python train.py --n_head=8 --head_dim=64 --activation="relu" --norm_place="pre" --positions="learned" --init_std_down=0.00492 --optimizer="adamw" --warmup_steps=459 --schedule="wsd" --seq_len=768 --doc_mask=true --dataset="wikipedia_en"
MLP neurons of a small language model. Each row is named by its layer, matrix (up: input weights) and neuron, and shows model dimensions 0-255. Each number is 128 + 24 x the weight over its row's rms, rounded and kept within 0 to 255. Numbers have three digits each.
After each neuron's rows, "fires after" lists the tokens most often just before its 100 highest values on Wikipedia text that the model never trained on.

L3.up27:111098118129162112175129109089146109119085123156139135126127137159148125170119126114132097198141122114106145167121115126085105130125133121116136097151058100124116167135085083134144146137154112156160144117090129120135108143170147145143120099113121128122156153087141112113102116119113105132129082104109154147127091052100108124114116105128132123121142135094133103123076134138110155131103157126097179134130120129139134082115085137109137166113129153117146125142092122136134123148137149152113134161133109117151160104183155160125137135137129129070133129124135160134135119117097135146122198137134123144155169121133148108105152155129144080105201161143166144124131159102122140158140102127162136136129146117143159124095156142103134125144139122170114128164134109139154063117071140
fires after: " "

L3.up686:058077116118155137117109146126160151110093143123111117109132148142134140129144154125110133178144075070124129132100137119151105093109130147145148124136144103169129138111124168125122120148158150130108129131140139102091113138088172109152111105108118140132072115112142172159193118093129128122128125154126090120131112080109142080140146124041146148126124108138134143147103127131160147149114127099104135157136135142149178136099126134120122122111131117114127113135096122093133128145107146097093113087153135109097147136128129160124108117133146125144095162141133091137081135121154110149210126120108129145162124139102136132158161119102137103163162151118127144155096169105113119111130114120133101121153163139102155151108139175106140164116156155132099129194164119134123083079125144
fires after: " ", ",", " 1"

L3.up882:153104117079106176109104088139141173163138140159153165176105119099142159111159075171117127102114137125136119132104154142105125157150149142170116126160157134109088102118129101125104171082173129136098114138110127164182137133129159170110088163138114158118145096117111152123122175117152104110127106197133103158112122114128098109129111164134150117145155100161143088108153143140161151128117097140091149153142131124109114162129108095121101136097154127109124166137146126151137079171105078085138156128133130155086144104126142139105131142111111134117124163147174116122109147129146130118113145122133087136138125136107122090117144131173145165177166119127082139160120182099125099140129093137121139161124128137142144144146104097135093121121099130141162127111141140147141112109128140
fires after: "\n", ".", " ", "=="

L3.up425:132122114147150134098109104066103143092124122143126119122133141164165147102123128141139141149107115122075123121100081134112112095108089144129108160141136096153141140136137152154134116156152138144143091160089125111134109148169115115131088144087108131128125131140136100158122139151101119145137138145122089136094157107166121093168141168134151155105148137104132107162108128169136146150103125163134148132133128116146140149170141100117128123127123064105154125155107111118097140137186131121057164106165132146114119113122147148117149165126129130134118112119119110150158150142150166130100134134114164094111147131150099153129101129148180089108179174149098150109130217106122157116129145130094151108107160099152121096090143163148123123104122135110124086144176104174167103112115114
fires after: ".", " |", " "

L3.up636:142141134113154119119115152164125116132112139133140130162127092147170151142120117138146125141137114156148119111108149115128154142116112139121122112158117099104139156176104101128145141124146117086164131098149123084125109155091179106168145105118119102125076137127147145168130173121158079154080074116109162146170109117081125109129152113109117133103116119113088065133109104132165143108125128117122148079066082137113116094124107149103113113140128093133151118196126118177155108140123137114152128143166093081150174093103162152140104121140115127117127140135158130128107122170095137125142147111116149127161128143180142111139139163167181115133168113123151121131109175094076138161126128160169142107150153104132137152131149150106140136149133142128152122146160124095115106128100142
fires after: " ", " G", " Jo", " Har", " V", " Da"

L3.up260:120114152123091141116112126124131152124103137115153161159151131129118151106133110125082101119127129168159123141144141096101130135098123134144115118150125101189145155172092113136090166108149113136107152126121159162132115133131179108152146158128138125121090093087096107103126177170145117121091115144130140099121111117126092149135114192126133145150117145157143158185162124141122118133126156155098140137170145127100132136150088149159077146100124138116095139144070143129154072145123106145097122159130108126129115152112168218093119145128110137128145141166146120155112117115143090105128167126097109103148125175117083148110178138138154133118159135127126090102130124094132112113131084143112152133107117121128112129074124172126090111097158113161115139106115133129141105169152119
fires after: "\n", " 19", " "

L3.up889:100114155131138087131132136133120147121102123140156119143174145122123105128108150166120114114154109135163170174092138110122118129116123160181161108125119120161134139162133075134115060142127148125133131150114144160158118127092172107111178141118129141128141128144117126156181120185094091172105146102100147163114107120148080153125110129110126151129139107160126171158126131120148163126135145125143099161124132122117118147108113122178159116098129160132143090143126131143120119129142107134098134138158167109114144163150133200123148137132146108156119144133135140162119154081120134105099204138096112102112151160141128095120129123120112138113197128109108128111109119083128161123115140139169156120158130130130162098066124130101107150108164082090107138118138141173114111130160152
fires after: "|", " 19", " |", " August", "-"

L3.up320:120110112137092120115114112149134108116098143138115178159063146151171136107137100197080117135178137095124144189114103181133135106139120126135148150137156148123111088133122149146122092124176166156133168139084111134113107136181158168149086165133110154137163101117114137138086126135142109108135156092094130160122098118151118139144103128095127128138154130133092144108102123137140167119132119156078125139148121063090114138145117089156131151143092124099118117130142153096167115144157112114110131090133112163086133145164151164083158121144165124154131077143120130139141146114160121096111174125104125145105131129114106068111091135131149133152155123097107172128152129110140146129126160122114134126155146104141102133106097132119104128130137148145132132111136125142175114131112137
fires after: ".", "\n", "|", "=="

L3.up654:160139125142062156101120147138126123132132116124161159129137108109098169096174110165099144117142103164153128105126175121067157098123142152159096164137170153137106154125172121114089157103111118127112176143137095145104116128150145118173138172142151162098113101098094115102114166096138119120112119145107123131128101147121114174153138175128171156126131139135128158143142135095159130117134121159112115131146129114106111141152093124153096146106129106087099141114098135148146107163087096122138110118098115152120092123083167130098169165097095129096137116195113100096130144130176131066103127113129119106126079198146108124153142121143106149135131078121106119117159154118154129130121132129134145137096139113105107111139115120125125099117109132157146156115163119129144128127127155
fires after: "\n", "H"

L3.up982:143095150184102123145116093151107134149090129166151140174095154137144114102117097152088098117092131128131171119090126143121128118129150181187129152148124108099164146111149113118120109087133131105156102127083190172079147110122153126077140149103109145110134070134155113139142111140113112124137130131142103108145118159136119139104128164122145106121138156141129155133130123118137151149112119142126151121112148120120091157147133128158134131148139156086138113183135111135123119124116067143117112143108135124129123170158123212133110170096109128124117112135175139136128116136129143116091183127072121111128168172161134120149130154129143112163146116121119128154091090109125144120133115136133161110161077116145095127094116131121093145104157126094128156065101134141109135146149145
fires after: "|", "-", " |", "20", ",", " 19"

L3.up302:153097114162099129109141127145116107111127137140119178143123140152155152108143090182118125164150089098119149135085157125125149114149121188127114132172178127148134140120101122121113131115150120110129114096128143133106111150104175107175137157103118131129108097097099126112110155127122074150106076119112166139133166128128117113138106136124118131126139136156100097129117120109146146131169104144075118103129152127135133157169116145177150108134114121104137126177118140115139130164175151131142150152088101135134136164111134174146070146104121125112102117134129135142100159110134110077132194129099141150122148148108105108142116133107130136112174120114140138119120115097097160120125141130130163086199108123109101149107156115149108163143216144118134096101180140135158113112129113
fires after: "\n", "===", " |"

L3.up835:106174127107090117156116095144132112108085145156112122155167148152088136118154099209091121112172113151137129151138095089115150098124149151146144127167144140119062107146113105114113149137137170145143143112136144157136104106154119165164117133102146098111113114122124133128107151134085096155099107096112173173146114131165100148089148152096120077165125101153119128141122121122125135138117142135102089130162172106102098146168113128161164127115123141145115089144112154138144113173134106145122139127100118123132160126096166132108127165122115132153138137147098173130158140135131154157111185119135129105098142169117095094125118137112147121112189130105093142113141108093124149163124138132189158145152140149151107126110149165131114147102123108137144159090122102096152113119126137
fires after: "|", "\n", "."

L3.up661:168076148126142102139118139152113123112160163158163144161119142117147131120084089209123096136146086126177127147105163144117162118127125149165171131132115142154147122098127120164134152087140127133138120119151121100114080177091125089150159168094115114090159086133138174158150122105108102138127134107119122168133119127167158117140105116121154101128114124110133109147099125115118124126129113114104169132134131137091126126103089137151147087126135122139155095150164148129148114149154100090109178175136162135125154119147121143106127142115164114112101139123157123116139182086138138094120156127092121102155173112117105152117083139140158086130125131163123178165115144103139173149140125141125121091160148119109096130091166112158129121135167142145149076116117117149141104129135131
fires after: " (", " ", "-"

L3.up106:129126159135140102154086149123117159134135138121137138125094116158129159118103077119083139171089115136143145122082089087099149110115109148154112106105153135119153145114169106123145163091159114136089152090119170141101115182112126134178097135117096123131133088144125189165148152105094133121111080167114101122123122135102109064141146155124194179115102114117133105108135132142146170116136103128135188107101128148094090133121130100144134124123136113087120156117139128140173136114104084137138144106118143118128114156128127136156139140105109125116123199159159116080127116125105109156145124124116102108167134171108122130150174104149163118154155117149161156176123129118134119154128132137143157165130115134129131137113130141171108142112142141107167084138150106135124124106111143
fires after: " ", " G", " F", " (", " C"

L3.up414:155164118155121099076164143162110093112140127116137136143145124159156098151120116175132173130111107140130164179113155147150104123107139156131121119120101132160145072130104134112144153079116130141156133125095124128146089167144154158138131145078094094076152145111104104140115144128079107144125109107131160157120105108163119092101118098119157112081130120142112120182074120107138124163121101056100133102141161085139142157095094152111120132135135116140156128110105128151144143156159150159118120109126111111101177122124159133094101143110121139132142143110105123147124114110095104087128140159109152142120130114111145170095119165156150120103144124109118145111121161108146153116132126124146125151154068154101109117088113159155082155135152097156106095155116173139153119126127120
fires after: " "

L3.up110:105125136132110136157123121112128156111112108144185126120108138146131125162151084130108106131108116140100116114133118142109147096103095188155159131173113100138113155138129105137156133150123141120119105123092132138150117163135111105162102175091116108115110142132100121132099112127159167167145110126141122168131117107115086094130118133130140138091152158118113142160144132120168137145165117140140129103166143163128142126160114149121186073126137099110078097160106127093138120128129144144103137139094124105136132134176185122065140160105113128168153134125101126132136127153147122146121150120093120124135125113109049139119124144154144109069158110132117110130111194108108127139126134109124160124131104152149078122081190140134151119122165113122119123081106130155169094090177094
fires after: " |", " Li", " De", "|"

L3.up912:164094089163102142127147110119106140136136149161100149176124132113134115144116105132140168158137140145124155158073137144121193133118142196116108120126117096149158118124092136098091122108142124142124131129116138107141127187130165133136112136128103146111108121098116158098120152130119082137107114137148154169149093117090109081132123171094140133082151128091099115129107116137149172167146112103095140130141104110156122121115093129135114120170142137097154166136117132109153140181123140090122144100097068126099152106118107161126126130129148133120127124150128140132100150150110130091081186127126149134127157108102124112165151139131126147170179140125164152136143169096147135154139122168109126084138107117153110115162134122143133126161126157128101125145184128154167072107096127
fires after: " ", " |", "-", "=="

L3.up932:112159119099106174122120104110152130178116140137139136100157170173132152104120133171113096091151097091152079132122147157135081138151122156139092146154154160147122128134091132114111122159151119154090115148136127130143195142145155085169102165165144163134080078121095126125148152133120107086133145146139102150114188118142161114136166148139092145137144119116138114127150128119138132114186139148083129122139124085153136155126145143125110161115114137137115174133112147094130114185141083124166132112111143119107112108081149166131139144137122130089155132119159160143141132166139111096155114124120082100124127141113092132121132134143113143139139119124107139130146145105161118116127105116147147131099082108121114107167177150121083095124134164133134149135093114095169113110155085
fires after: "\n", "s", "."

L3.up328:165100065105144109132110108153181113133130131123118104148120139105164163105124121147136109179096109099116111180131153133146106143148141107122110121133169098139130076114120188104157155071174137110108121107155095109116145173183167124110082103118120147127127113109091131135168100088100100116157128138157122147128132111101179109106115116133131152102134138132181091150073124166129126141138139104114153131150109097105152126120125151105141126145119118087160134152145110129129133163138144115116132104146130106110173125143127159114113138152136132120098126122171112138096125148123080165152119137098160180124142115157138164103128114129162116140163165167105150134129162110135153128127124086115095130124136141102145130114113132126158174143166148140101098182164127090128139117097121
fires after: " ", "s", "/", "["

L3.up498:162108120149089136146145112160109110144109145157103182132142166128128147086163098159112130098146115125117130130099138142136166130145105171141095184146149137127109141117120171103083125099166097115107091123157180138140105142110146137162126170107120130131121114116156130095117172115126103144110140093095160109115153141132134098164094148128098155103137117142105103129139117121130141115152081160078153103131154136138121163157163113156162086129111174119133180158116156109137138135126096110151161104125134166098116135140163182168103128146095125107129131142122135133130158107140108096101156118125081117103141142064107125155105144135116153126132125113147120175110101102112147119132116132119168083129103107069123186135118142176131136118155108169145134104141126163125102117124132
fires after: "\n", "===", "==", " =="

L3.up983:118103143113101123102136127142105161123121139141152153144149128158119156101138121172096074135135109116131126136105144104136122110101128148157098132162121128152141149149095109134083148107116112121111152096168127140145118177112163099172157181148137115107066102139085097114135156144144095138110083142133144109122193105095118144145087157132117158118133137125163077134153119141126128118173150128091146126119131164115125148142079147163128142077104127104121149154090139088140109166156126136143130133108092123186122138132184172136120170131105128111144120152150132107134163117135113091162177121139111151152135143091096141129147131148172116099195082149137117109144153094099140149130106164136163092132134116132105132127165109147103112108165120138148143136141138155144114149125102
fires after: "\n", " |"

L3.up448:160117111130108111125152124135169145128152156160121098154178136128147098099114112133131184163113149122121131161081145122113149091123153149138141151145111127152117152121094148121123134148148156122145114104150141115117091177161159102156132140141098112121091117087128139159161140095127131123097084095143143146160090107106082123104118157139111146108158093133082149157071112106147125124116123100112121114114113103138119112138110142094131174143144119121154119160115110146133157180105126088137130117103160108115145170103121159162089091115133124094127140147138169107079119142087139111088162130101127157130139135088138121159124146120182132109143132147122113162104164103111151092130125140148160091144113090106116153086095138128065177157145120126150129118153158155179122100141134
fires after: " ", " |"